From a checkpoint of a small transformer trained on Wikipedia.
Size: 11 layers, vocabulary 8192, 7.83M parameters.
Architecture: RMSNorm before each block, rotary positions, biases, untied embeddings.
MLP neurons of a small language model. Each row is named by its layer, matrix (down: output weights) and neuron, and shows model dimensions 32-159. Each number is 200 + 40 x the weight over its row's rms, rounded and kept within 0 to 999. A neuron's up and down rows have the sign that makes its largest values positive.
After each neuron's rows, "raises" lists the tokens whose logits its output raises most directly, leaving later layers aside.

L7.down53,239,210,223,181,236,181,217,208,121,228,220,170,290,229,192,138,210,196,201,179,206,151,177,153,257,197,188,168,203,198,205,178,184,149,247,162,245,184,280,286,187,132,235,180,256,219,211,205,212,242,228,274,123,197,235,206,234,198,164,160,223,216,161,193,133,225,184,209,231,260,185,203,137,163,121,265,136,177,162,213,200,258,198,164,246,187,201,245,188,281,205,181,195,236,178,246,193,249,205,254,182,234,202,183,191,159,215,119,277,200,204,230,187,232,229,154,290,196,279,145,183,225,151,145,224,183,292,173
raises: "gen", "rel", "ging", "ged", "rad"

L7.down384,160,220,174,164,174,188,170,263,255,190,191,153,214,220,183,133,237,223,212,252,184,292,174,211,217,134,200,176,195,226,183,223,126,235,197,303,256,229,215,296,233,216,180,212,196,193,198,234,226,200,181,197,228,231,167,239,229,173,222,189,177,169,262,190,224,214,237,144,210,182,269,167,257,294,165,119,261,252,204,191,182,199,277,224,248,170,205,207,155,148,242,214,216,209,187,207,197,221,251,299,245,174,158,170,231,221,156,149,156,153,195,195,220,208,251,191,168,175,92,202,193,195,179,221,217,208,173,221
raises: "min", "ner", "n", "t", "ff"

L8.down750,237,246,264,226,196,142,199,208,242,171,125,215,201,171,264,217,141,151,191,163,293,188,242,237,350,132,256,202,210,168,203,119,245,250,192,238,168,140,196,224,223,244,131,167,140,154,197,155,135,149,140,200,164,221,164,194,209,222,198,189,208,212,177,201,212,216,180,201,223,184,121,197,181,237,220,235,229,224,164,154,231,177,245,125,256,215,135,207,237,218,213,184,180,176,186,265,204,179,219,294,291,265,161,188,206,226,210,190,122,241,162,210,196,229,140,223,257,210,264,170,207,322,169,206,197,210,203,182
raises: " However", " They", " During", " While", " This"

L8.down163,190,158,201,148,168,108,172,149,239,238,111,214,217,246,114,187,212,175,209,177,184,162,216,238,163,184,217,225,160,217,243,206,155,144,239,103,226,178,240,234,224,228,205,173,153,94,185,250,194,195,197,251,206,174,208,290,244,217,277,211,169,142,192,163,186,199,180,246,198,197,208,202,221,217,183,216,131,222,254,252,117,232,217,182,263,160,257,221,253,206,185,279,186,188,176,209,228,195,225,212,292,143,174,185,213,180,299,211,249,249,229,221,240,204,184,241,229,233,186,260,196,202,167,200,221,177,149,158
raises: "ries", "red", "ious", "ry", "rd"

L8.down706,202,198,268,156,184,139,153,199,282,107,172,208,212,237,219,182,216,186,282,203,201,208,203,232,284,145,225,186,201,174,173,191,259,193,205,186,211,200,189,252,132,165,163,182,161,239,175,208,185,253,215,272,162,200,249,188,136,202,204,200,215,181,273,250,239,201,224,184,249,260,141,171,123,243,198,152,176,246,153,199,224,189,242,174,236,127,188,131,198,208,186,243,256,233,306,271,189,181,216,250,202,153,167,202,239,144,218,242,225,243,182,197,188,234,250,241,226,258,221,262,229,226,229,212,146,252,243,178
raises: " it", " they", " there", "ever", " these"

L8.down162,196,183,223,180,203,166,266,159,220,190,259,231,268,248,207,175,233,213,178,273,229,210,196,189,110,172,281,172,117,204,196,151,224,163,206,195,249,127,210,235,216,173,155,204,194,174,204,188,213,205,248,278,170,249,194,142,239,213,277,150,204,183,169,196,198,169,233,232,196,150,237,107,197,163,225,214,268,188,214,226,221,236,189,183,172,163,160,100,187,202,181,160,206,243,185,233,190,215,283,176,201,297,260,193,233,229,213,203,204,96,224,211,218,245,221,229,244,160,163,208,257,238,184,209,200,195,241,223
raises: "ture", "led", "ible", "oir", "tor"

L6.down440,262,177,193,161,147,164,205,187,213,222,208,170,131,143,209,161,178,241,150,217,204,167,256,239,223,239,163,195,222,184,120,198,234,179,170,249,226,237,230,228,232,207,204,214,225,280,124,193,189,140,175,223,126,202,189,249,189,221,179,161,251,198,194,205,137,161,164,252,218,185,269,112,161,270,205,178,174,235,170,155,252,181,216,235,228,169,269,140,238,250,255,247,230,258,145,191,190,167,182,99,198,258,209,217,138,203,236,222,189,217,215,256,176,273,103,159,217,159,156,225,174,182,219,195,220,176,195,217
raises: "ament", "mission", "ody", "ment", "ments"

L6.down542,161,154,181,99,300,215,183,170,170,118,175,219,192,205,159,227,197,221,212,193,179,219,163,208,197,202,219,228,129,156,153,178,226,181,185,201,185,243,204,139,183,181,265,93,174,198,274,249,193,256,236,239,235,267,99,168,156,86,194,179,201,197,177,275,176,203,211,184,157,197,253,223,175,130,263,184,150,189,230,236,193,231,199,178,224,247,102,205,287,159,219,175,206,147,263,209,228,160,189,183,240,172,197,192,199,188,197,263,186,248,194,209,214,154,179,172,235,202,273,157,249,186,241,195,220,142,232,228
raises: " of", "eth", "the", " time", " year"

L7.down142,231,248,205,202,198,145,190,241,218,137,194,235,175,148,186,176,222,190,222,232,193,207,280,193,151,193,189,226,157,194,201,175,256,248,227,204,182,189,180,163,240,125,230,173,73,242,206,194,256,122,258,192,252,195,184,190,187,204,214,190,165,156,223,218,265,213,239,164,217,117,247,197,179,192,254,224,228,215,171,184,223,153,235,183,119,211,213,200,251,195,170,134,276,209,199,221,278,172,232,180,325,209,210,163,228,196,200,242,232,123,158,227,149,166,226,206,197,199,239,222,181,227,217,154,227,162,156,228
raises: "ms", "iot", "ces", "m", "ce"

L6.down151,196,228,145,278,185,210,143,145,205,203,259,211,177,214,176,236,130,119,215,159,211,247,168,203,143,193,268,198,146,132,270,195,156,130,175,253,184,152,219,216,206,244,127,250,179,169,212,167,114,152,198,211,223,179,197,158,211,222,243,228,193,167,220,213,286,247,186,201,113,211,220,219,228,223,280,237,274,209,190,160,192,232,197,144,225,148,193,197,198,231,106,191,212,250,198,149,191,209,216,103,293,198,194,241,209,173,126,205,179,150,233,177,248,190,162,195,201,194,180,141,216,199,225,123,227,241,217,192
raises: "ular", "fort", "ș", " herself", "um"

L8.down660,214,199,208,182,188,205,175,237,173,161,209,179,172,234,232,200,185,208,187,236,144,204,182,151,188,169,234,135,179,190,182,154,155,110,262,258,211,113,192,235,202,206,167,195,155,235,198,171,239,225,182,265,252,193,213,204,240,119,138,149,191,164,261,274,139,186,138,212,233,242,125,180,191,192,215,201,317,191,177,185,191,132,215,166,212,248,262,166,127,190,179,175,224,242,246,204,229,161,304,195,161,155,250,216,174,137,163,179,196,107,200,233,157,233,198,224,157,166,226,144,241,195,185,184,221,208,268,233
raises: "ment", "ible", "ments", "ent", "ence"

L8.down646,241,198,207,200,208,328,114,256,260,227,204,202,260,167,163,248,132,167,177,236,256,135,232,157,185,222,208,227,248,178,142,193,244,280,201,254,189,169,204,246,203,156,155,221,214,208,194,283,185,143,215,217,200,285,161,190,218,185,221,168,159,214,205,188,171,185,225,233,246,185,222,192,186,136,174,198,265,151,179,202,210,169,252,230,153,238,210,208,271,235,172,326,186,216,197,166,224,214,177,219,181,238,234,208,119,251,186,134,212,177,259,134,178,111,186,175,193,181,209,157,200,226,159,290,263,182,230,205
raises: "heim", "leg", "ung", "aring", "unt"

L8.down352,187,255,184,171,189,229,176,159,217,161,228,285,171,144,114,179,161,162,244,212,153,216,225,215,250,191,321,175,200,170,202,226,142,269,201,199,225,210,127,179,238,135,216,118,219,188,302,221,190,231,217,128,249,240,195,228,189,242,193,247,156,197,179,174,182,199,148,210,192,184,230,187,220,237,140,210,257,140,195,160,198,181,245,186,186,244,230,243,198,162,261,241,166,175,262,202,206,264,257,199,194,213,138,121,213,211,201,151,205,196,275,179,210,234,207,240,206,123,213,187,168,244,235,281,233,215,247,212
raises: "st", "si", "lies", "ural", "ser"

L2.down123,234,210,80,214,211,113,141,161,301,190,236,215,220,202,130,238,175,231,171,229,191,161,172,223,182,260,239,199,207,185,217,144,170,268,205,198,200,150,155,215,180,249,236,157,187,198,242,206,241,207,167,256,198,231,160,236,239,164,256,178,177,219,170,240,165,146,257,158,193,198,192,120,192,255,130,243,158,232,182,254,204,151,241,157,198,127,200,250,203,201,256,202,251,305,190,257,163,176,269,222,218,229,189,202,223,236,213,157,210,204,209,214,268,237,161,195,178,240,213,161,224,279,262,242,179,240,177,181
raises: "cy", "dr", "ca", "dom", "fare"

L8.down666,136,150,274,165,234,179,183,210,206,276,191,169,295,181,201,181,267,189,139,263,134,206,200,124,127,184,198,212,155,191,238,291,230,131,162,228,149,149,193,217,170,141,191,208,158,240,156,250,186,184,243,264,185,193,212,209,226,297,194,248,162,230,241,220,196,183,211,102,145,182,219,174,179,173,193,179,183,227,168,197,173,181,219,177,227,185,245,144,217,259,160,238,246,233,203,215,238,227,264,225,196,265,217,231,222,133,167,218,201,92,258,256,239,230,185,146,191,174,225,142,182,152,175,123,186,198,181,177
raises: "ted", "t", "ped", "ting", "lt"

L2.down764,225,210,202,124,154,89,195,139,216,88,180,238,158,192,166,180,200,200,120,190,270,216,207,168,119,201,196,174,225,248,143,241,246,152,237,202,207,175,205,233,212,194,197,206,215,235,197,196,211,138,195,212,212,225,134,197,190,194,219,188,185,179,241,146,153,193,236,161,229,191,191,143,237,128,150,217,179,205,184,155,244,181,202,149,59,201,210,181,220,222,143,196,234,242,259,213,211,194,268,214,263,119,197,206,174,143,204,261,227,178,240,183,189,221,200,182,154,151,238,222,183,195,190,189,213,121,151,155
raises: "ci", "cing", "ce", "ced", "ces"

L8.down214,228,182,236,184,266,188,152,195,240,189,209,203,191,273,222,220,190,187,198,242,185,139,146,244,250,161,200,210,121,215,119,247,208,170,189,223,216,272,234,249,202,136,253,146,172,260,193,238,132,173,188,152,264,225,165,185,154,227,199,183,212,214,264,273,236,290,179,156,110,181,130,196,221,205,209,195,241,223,265,215,186,273,175,200,300,189,171,200,135,155,166,184,284,181,269,199,185,209,220,213,270,252,176,216,210,159,215,211,210,190,282,225,171,204,217,220,188,172,102,281,213,186,268,233,194,116,200,213
raises: "va", "vi", "vis", "via", "vin"

L8.down729,151,203,209,202,209,197,190,273,136,180,148,299,259,223,141,197,221,194,193,183,228,191,193,147,310,170,256,297,256,226,217,127,166,213,164,222,171,225,191,194,249,245,199,171,205,230,171,198,237,178,228,213,193,235,257,230,259,215,193,161,192,180,149,239,296,138,265,205,245,142,165,227,122,202,177,256,201,153,187,248,104,212,207,175,213,225,183,261,166,236,204,223,226,238,212,156,140,237,200,225,196,189,129,187,155,198,235,156,208,267,131,218,119,182,317,221,250,184,188,183,196,193,201,262,229,201,238,245
raises: "ise", "isk", "yl", "ises", "ij"

L8.down139,183,139,210,243,229,215,167,188,131,235,185,191,156,226,195,169,192,131,166,189,217,168,189,172,162,112,279,151,228,196,170,283,161,208,204,201,169,183,181,204,246,221,214,228,143,202,185,236,195,212,166,227,229,199,205,261,187,190,181,256,222,239,241,210,176,209,219,192,250,166,273,221,120,141,228,184,175,109,258,232,248,193,230,278,290,183,250,193,146,169,203,175,262,241,187,191,276,209,254,164,236,264,244,201,249,166,176,180,209,84,202,190,217,190,221,202,250,227,184,151,198,120,227,216,163,209,166,181
raises: "ality", "tor", "ted", "ti", "ties"

L8.down54,159,208,177,150,195,181,168,287,184,218,280,230,250,223,208,185,139,209,243,140,175,170,204,157,101,243,207,151,232,196,206,127,255,168,272,145,167,171,167,212,243,238,247,205,216,266,178,174,203,197,254,276,137,195,263,199,261,227,182,237,172,197,204,179,197,156,170,211,191,177,197,209,255,220,152,205,241,174,176,183,267,100,190,194,244,257,225,189,142,225,182,278,230,247,196,251,240,247,293,181,135,220,236,192,167,166,171,216,229,129,167,159,165,191,192,175,156,189,170,176,208,218,191,217,160,182,249,219
raises: "ency", "ence", "ently", "ent", "itation"

L8.down491,226,160,146,187,274,190,120,198,265,255,161,222,235,213,197,187,182,173,228,177,248,158,250,256,338,256,194,257,234,199,150,269,208,186,217,184,207,210,205,194,207,177,155,182,198,220,285,229,194,231,221,273,218,241,137,207,252,178,180,185,209,209,183,168,209,169,204,151,205,241,197,215,235,221,197,197,282,178,208,203,224,199,202,214,139,214,125,244,230,253,186,178,245,192,145,253,171,121,219,223,187,174,248,214,267,226,192,137,149,76,239,263,176,237,176,227,101,158,123,130,193,203,161,205,224,176,213,193
raises: "dr", "gor", "cy", "duct", "ity"

L8.down305,179,181,110,166,196,274,139,195,165,142,187,213,271,194,249,204,200,159,197,193,241,174,169,147,251,153,230,152,170,235,199,232,206,222,236,118,265,224,194,155,203,128,173,210,126,223,197,221,214,130,157,139,229,224,180,244,171,187,184,209,202,177,257,142,170,222,104,238,183,199,228,224,191,193,262,233,125,273,170,207,215,289,223,213,242,180,148,174,262,212,62,180,241,208,225,225,209,185,180,182,214,162,174,174,181,231,229,219,234,164,245,247,247,291,209,125,199,241,211,211,157,212,249,190,187,217,244,187
raises: "tra", "ta", "ton", "land", "ter"

L2.down95,198,156,252,150,204,153,132,209,156,239,270,251,195,217,180,320,197,181,196,229,231,211,205,144,270,194,260,186,143,133,228,206,204,183,208,159,120,147,214,180,152,138,197,203,206,229,239,187,156,184,268,216,200,162,205,154,228,188,206,272,208,228,155,119,234,175,199,198,247,176,260,203,170,179,161,247,130,200,253,283,203,161,205,164,148,273,219,150,229,136,150,165,249,234,175,191,133,206,251,210,204,237,177,236,152,215,209,197,195,152,276,218,182,173,232,274,182,164,200,236,198,181,216,233,147,220,249,205
raises: "ordin", "ities", "ently", "ity", "ept"

L8.down404,169,144,256,200,247,194,248,238,167,177,186,189,155,257,252,140,196,237,176,172,219,182,180,195,280,199,203,214,191,167,73,218,203,172,194,265,166,157,199,229,172,211,188,226,215,209,212,211,231,206,166,233,118,183,265,182,186,163,243,198,120,144,224,264,149,152,187,224,281,252,230,227,230,237,160,292,317,214,163,232,257,176,265,126,173,232,220,248,190,202,193,254,182,215,193,221,234,145,252,143,204,222,195,212,129,131,178,200,163,143,231,222,304,169,226,146,147,184,186,268,204,179,163,188,226,176,156,249
raises: "nce", "ments", "ment", "bl", " COVID"

L2.down104,214,170,177,133,183,162,160,257,188,130,250,204,231,222,255,208,186,179,197,208,223,187,177,191,206,241,223,141,209,230,194,244,312,274,189,260,213,182,194,228,162,152,219,164,139,156,279,233,202,152,161,182,217,248,220,144,241,162,187,282,252,138,128,168,190,207,141,186,260,140,178,198,233,234,184,209,241,187,176,200,122,253,173,170,212,184,221,203,190,170,182,161,227,186,217,234,248,190,187,210,235,173,199,223,135,244,152,222,194,142,255,242,244,173,154,223,178,132,239,171,237,281,246,181,200,251,229,184
raises: "ly", "tra", "ole", "ens", "cious"

L6.down381,218,173,144,176,236,210,200,187,271,169,228,191,212,248,255,234,234,263,208,184,202,182,229,209,282,186,241,216,166,196,232,139,268,246,231,175,174,178,261,188,125,214,204,193,164,194,212,198,143,244,207,175,134,167,193,235,199,193,208,250,233,182,233,192,231,242,182,199,229,162,264,233,173,178,117,171,203,209,145,119,256,193,195,207,193,151,141,173,213,222,185,201,157,195,192,195,235,263,239,279,159,72,198,220,164,173,228,202,250,291,200,232,297,248,286,211,224,201,258,113,258,185,188,228,118,225,228,185
raises: " they", " it", " he", " she", " possible"

L2.down602,215,234,201,144,239,196,246,188,217,237,209,227,203,76,272,177,220,192,163,180,173,186,195,193,202,224,134,137,195,240,160,231,179,197,260,134,139,154,220,212,223,143,155,235,138,160,200,227,120,184,218,216,196,235,175,219,185,185,177,182,213,135,157,218,185,159,209,102,229,245,202,245,209,212,240,160,141,198,189,219,161,161,250,201,286,174,276,301,175,118,219,234,205,198,237,196,227,172,207,246,279,255,136,168,241,227,213,179,166,177,172,234,283,218,195,189,226,230,221,169,237,256,172,206,245,201,212,183
raises: "ter", "ame", "ames", "ér", "au"

L7.down595,164,144,220,172,203,214,170,295,154,176,276,232,158,186,298,189,270,199,265,191,202,199,220,207,217,143,222,212,202,239,235,174,216,171,179,140,270,163,207,264,232,187,181,200,296,225,196,224,245,200,138,225,204,195,151,254,227,236,215,258,258,119,251,175,188,215,207,212,243,228,204,208,212,220,167,210,229,216,193,268,140,258,251,196,178,234,205,251,172,125,192,204,232,160,220,190,230,154,211,196,202,179,243,241,219,199,181,178,120,284,256,191,202,221,124,158,214,157,172,229,206,263,201,203,127,271,158,252
raises: "ly", ",", " and", ".", "-"

L8.down536,248,215,189,111,207,182,93,129,219,170,259,174,167,208,225,236,207,208,152,208,222,224,224,279,262,196,241,259,126,196,191,154,201,235,167,226,228,180,155,243,266,176,158,211,228,124,159,204,276,215,285,246,157,194,203,174,189,217,165,196,111,174,205,211,128,210,185,233,199,189,200,223,225,174,152,191,229,258,182,89,151,176,242,252,203,219,135,162,197,185,144,159,195,204,206,206,182,219,251,208,195,266,238,202,196,159,225,222,209,114,225,186,195,191,204,148,149,232,251,187,236,186,260,212,197,224,163,188
raises: "ations", "ings", "ence", "ision", "ing"

L6.down393,190,218,259,154,229,126,203,241,195,172,173,176,222,205,197,196,273,224,255,169,239,136,89,171,291,198,293,228,217,196,192,179,230,249,176,234,162,217,220,239,191,186,188,261,217,181,188,175,198,199,226,240,195,266,256,88,211,167,214,159,247,269,199,244,255,198,171,157,209,260,144,215,148,173,168,241,192,181,169,178,290,217,199,130,210,228,117,164,198,218,193,200,199,188,233,217,212,240,161,199,236,154,228,226,185,188,209,181,166,186,236,239,261,231,249,276,220,198,229,227,275,130,187,169,121,187,195,262
raises: " it", " the", " an", " a", " another"

L2.down383,166,200,197,136,256,244,208,266,204,149,211,192,232,129,234,185,254,211,197,211,229,217,207,263,240,255,227,152,117,235,215,222,239,232,161,272,273,152,183,211,244,210,172,256,148,188,128,232,183,260,182,279,201,212,206,209,130,191,231,231,199,206,225,244,267,158,225,266,208,180,177,194,196,169,230,195,239,191,232,130,217,213,182,216,214,144,140,154,205,109,147,276,190,208,177,214,270,214,209,149,265,134,211,194,294,234,214,170,209,217,213,171,130,106,198,152,237,244,164,190,199,186,211,260,181,171,129,243
raises: "er", "ers", "ever", "ering", "ect"

L6.down352,204,230,233,190,205,124,186,177,169,178,261,199,213,196,237,207,273,203,174,221,218,170,190,226,303,184,203,210,237,188,100,153,228,205,221,265,197,144,241,208,201,213,248,150,229,233,173,183,207,176,175,314,146,191,240,172,133,158,187,194,256,151,229,144,229,177,241,226,166,214,188,172,180,247,190,199,224,231,147,210,297,197,189,176,217,164,139,214,204,205,230,215,189,153,255,285,187,140,172,190,237,192,244,128,187,151,254,222,231,158,157,231,217,223,285,229,153,207,236,135,155,230,275,218,168,188,211,186
raises: " this", " these", " whether", " it", " something"

L8.down51,213,157,129,178,220,207,271,121,167,237,119,209,220,169,219,223,184,254,185,237,189,241,164,304,252,183,219,206,256,146,134,168,131,231,282,200,219,163,184,222,290,216,152,180,220,218,214,201,218,178,194,214,211,175,160,190,197,174,178,256,132,174,219,168,199,178,180,159,180,215,170,193,147,174,192,179,307,214,254,271,237,221,183,248,199,248,219,307,231,146,185,162,247,172,195,239,230,192,286,170,199,102,222,186,196,213,221,211,172,164,124,172,161,222,114,225,177,177,271,160,161,160,179,210,200,240,180,180
raises: "c", "cal", "co", "cs", "cer"

L8.down575,183,146,178,173,201,205,226,203,194,242,163,255,216,178,96,218,235,188,215,200,233,245,267,294,256,186,250,234,206,170,183,242,255,301,179,158,181,175,193,226,217,154,195,150,228,131,216,248,240,210,289,220,155,176,200,240,114,218,220,270,134,170,201,189,222,254,158,224,182,196,190,167,196,200,171,252,294,233,257,214,195,255,217,276,178,209,160,248,262,164,133,240,141,278,251,198,218,198,140,200,235,115,179,164,130,183,193,181,199,139,252,176,154,223,176,194,198,257,166,173,167,215,223,232,129,212,253,217
raises: "st", "lit", "nic", "so", "ser"

L2.down594,197,158,173,183,197,137,190,239,202,244,171,212,160,208,269,183,161,196,220,196,263,251,202,204,232,219,296,194,231,180,217,262,240,118,274,237,259,212,254,193,214,298,196,237,230,245,205,246,225,210,158,165,269,234,243,185,194,133,169,264,152,229,236,130,194,254,205,184,224,196,205,209,276,153,215,220,156,145,237,177,199,204,166,146,246,126,222,141,240,116,158,182,198,197,253,194,179,239,230,219,245,179,165,213,202,230,215,90,146,169,212,210,185,157,219,118,252,206,210,221,196,210,236,204,233,181,137,185
raises: "er", "ges", "ge", "ens", "ers"

L8.down36,249,155,165,114,217,175,196,148,229,190,215,262,256,212,187,168,230,197,161,231,196,203,195,253,241,167,135,217,233,199,200,236,256,179,288,204,206,226,172,237,206,270,177,276,224,173,213,161,194,247,230,257,136,210,161,173,226,177,144,180,159,165,251,243,227,181,266,173,226,246,268,131,277,207,212,127,196,136,263,242,224,153,273,218,189,162,233,242,175,175,197,242,186,175,188,282,169,168,250,219,183,139,199,123,187,162,265,222,262,132,175,260,247,194,168,148,141,152,223,204,169,201,169,212,270,258,229,149
raises: "age", "aged", "ability", "br", "order"

L7.down370,217,217,210,243,234,122,189,239,99,211,158,157,225,179,301,232,159,209,237,196,203,231,170,147,308,221,276,154,165,181,232,213,167,242,180,210,193,213,171,222,195,276,108,166,209,141,215,148,185,226,195,200,189,191,166,163,217,212,234,194,206,209,196,184,214,199,161,131,244,231,248,264,215,188,242,283,181,232,213,162,135,318,220,247,159,196,170,255,196,183,186,164,272,168,190,158,250,172,204,233,217,259,261,189,225,233,193,185,162,238,235,179,217,209,223,164,247,169,200,134,215,240,204,176,196,212,176,142
raises: ".", "\"", " |", "uck", " and"

L7.down651,202,180,143,152,221,182,129,252,216,203,158,243,205,184,138,228,223,213,97,244,238,198,211,181,190,146,262,221,218,161,195,141,198,160,198,216,184,195,190,190,204,249,154,195,216,198,156,164,221,202,163,190,223,228,182,221,175,232,140,211,196,199,214,314,253,222,198,218,232,204,249,177,263,148,167,159,180,154,240,154,279,203,184,180,210,159,231,142,199,228,163,159,212,216,212,215,190,160,186,201,137,226,222,227,232,234,258,190,189,134,138,139,257,206,296,122,156,146,193,184,206,133,189,159,141,226,174,232
raises: "uction", "duct", "ission", "use", " Goals"

L6.down204,217,145,208,189,161,239,144,209,162,124,212,244,223,207,260,188,227,218,163,165,256,227,193,268,171,233,147,170,194,124,207,186,179,210,155,223,126,180,157,203,245,224,214,151,187,183,167,190,206,224,142,193,273,192,171,243,240,177,222,163,264,231,145,273,137,274,136,201,164,216,253,203,278,142,274,187,240,249,244,131,191,172,239,234,202,139,217,147,245,270,222,170,210,276,218,239,267,236,191,224,207,203,232,224,111,205,154,171,177,213,248,176,245,192,197,151,189,217,160,238,171,221,210,204,227,158,226,161
raises: "mark", "al", "ality", "place", "force"

L7.down262,217,162,259,180,229,248,235,167,221,193,224,197,255,232,189,190,202,193,205,192,185,228,171,136,282,226,161,247,149,177,154,138,168,195,179,237,238,225,148,245,188,279,204,199,165,202,190,270,150,139,173,208,212,237,92,246,197,185,145,224,198,206,247,137,253,258,191,165,249,159,169,160,205,239,172,252,180,227,110,209,212,160,248,178,234,240,214,142,219,203,251,225,206,175,217,160,232,184,207,170,158,189,214,148,221,215,217,229,161,289,192,215,154,237,139,149,188,146,150,281,231,161,197,190,171,240,128,209
raises: "s", ",", " of", ".", "-"

L8.down669,158,141,147,140,181,200,230,184,176,168,161,205,232,226,147,222,256,265,190,216,230,228,189,220,162,241,249,200,188,115,169,128,203,204,253,204,214,268,163,137,239,244,215,120,163,134,135,211,256,224,220,119,239,226,153,199,194,223,226,310,232,191,154,176,214,230,148,235,161,140,141,208,211,147,213,239,282,201,229,205,159,194,218,266,154,154,195,270,235,241,294,147,202,231,201,168,191,186,289,212,160,99,166,170,150,192,237,195,214,259,201,144,233,234,174,238,195,233,206,174,125,186,126,218,248,202,203,237
raises: "a", "an", "ans", "c", "cal"

L8.down731,210,181,175,189,186,270,238,166,200,167,176,215,233,205,153,168,207,165,146,149,287,215,212,227,116,200,94,181,187,175,162,138,159,192,162,239,201,174,170,299,153,251,119,239,173,224,217,197,200,243,207,253,144,243,221,175,231,241,157,232,194,207,183,256,226,163,102,209,186,274,242,212,230,159,176,260,231,171,193,195,197,233,218,190,237,228,149,167,191,170,165,139,214,256,267,210,236,203,231,193,248,265,220,191,151,236,158,231,180,174,180,199,172,210,248,197,255,113,237,184,221,300,201,202,166,190,310,174
raises: "ture", "oir", "tor", "ment", "istan"

L7.down676,182,144,244,211,168,164,210,224,187,214,245,230,227,186,245,214,239,245,270,170,135,151,130,236,367,183,166,195,209,289,211,229,237,207,217,163,186,100,204,206,178,183,188,169,170,170,248,209,225,198,181,243,164,231,218,112,162,197,169,237,193,134,222,188,271,153,181,255,198,255,177,187,203,254,262,185,115,205,155,198,205,166,229,115,263,168,125,165,175,227,168,231,247,144,225,144,188,176,148,181,215,141,157,215,157,167,223,185,207,266,175,223,209,237,250,200,204,188,179,189,190,239,186,216,216,220,159,263
raises: " themselves", " them", " their", " itself", " these"

L8.down209,185,191,239,168,175,124,250,244,189,227,198,196,192,196,261,192,208,157,122,220,259,235,226,302,117,201,142,187,223,241,201,215,244,258,185,198,140,140,163,261,213,185,135,217,240,263,235,241,166,194,248,262,169,239,235,184,137,213,208,180,169,214,213,299,213,204,198,247,222,267,217,180,229,176,189,168,298,163,188,223,190,231,192,211,158,230,260,136,266,223,136,181,211,246,199,194,206,180,172,225,252,223,219,183,187,155,184,184,244,176,172,235,192,138,231,80,205,196,158,229,235,212,228,205,264,260,208,201
raises: "oir", "rial", "ics", "nel", "agn"

L7.down587,254,150,154,168,197,234,188,241,253,169,226,163,188,210,197,235,215,177,176,155,278,203,260,180,163,163,214,188,200,165,202,179,201,196,255,163,229,165,253,245,216,202,280,242,204,100,166,211,208,167,148,267,207,191,194,197,274,201,212,166,240,233,207,214,199,159,121,184,145,271,163,209,223,212,160,169,215,227,278,220,204,211,201,258,200,172,255,124,181,149,209,208,203,234,240,280,167,224,196,232,235,298,216,116,219,214,136,154,202,240,201,196,263,238,216,203,76,183,223,246,213,218,216,214,179,138,222,193
raises: "ries", "ry", "nia", "rio", "nis"

L8.down453,232,202,212,205,242,234,172,204,106,181,221,197,162,163,206,209,84,257,165,213,255,266,193,230,223,100,188,149,156,250,220,227,124,250,234,219,144,193,209,174,230,199,270,108,231,235,180,205,242,132,183,260,185,182,233,197,298,243,191,166,204,178,191,167,238,229,188,198,179,180,190,213,214,127,211,166,181,188,234,207,203,159,223,215,210,192,253,223,219,198,235,134,191,195,185,146,253,218,239,225,177,302,247,197,186,177,228,221,198,161,214,224,187,266,104,209,155,175,204,186,192,290,212,266,213,173,245,98
raises: "ivity", "ities", "abl", "ification", "ity"

L8.down203,229,172,233,236,171,179,308,156,219,192,211,209,227,201,193,218,275,158,219,205,266,167,209,130,385,124,227,180,204,211,209,222,218,250,109,216,275,244,239,146,172,150,254,237,173,191,154,170,197,188,177,251,193,218,162,208,201,266,178,193,244,220,112,200,199,205,153,226,205,143,227,197,252,175,146,220,209,176,157,232,197,154,202,238,201,208,271,185,221,195,229,239,212,153,189,149,199,237,120,171,212,231,222,163,195,195,185,222,239,107,239,194,220,185,243,209,183,154,260,174,243,221,215,215,220,227,198,193
raises: "ound", "hing", "her", "hed", "rim"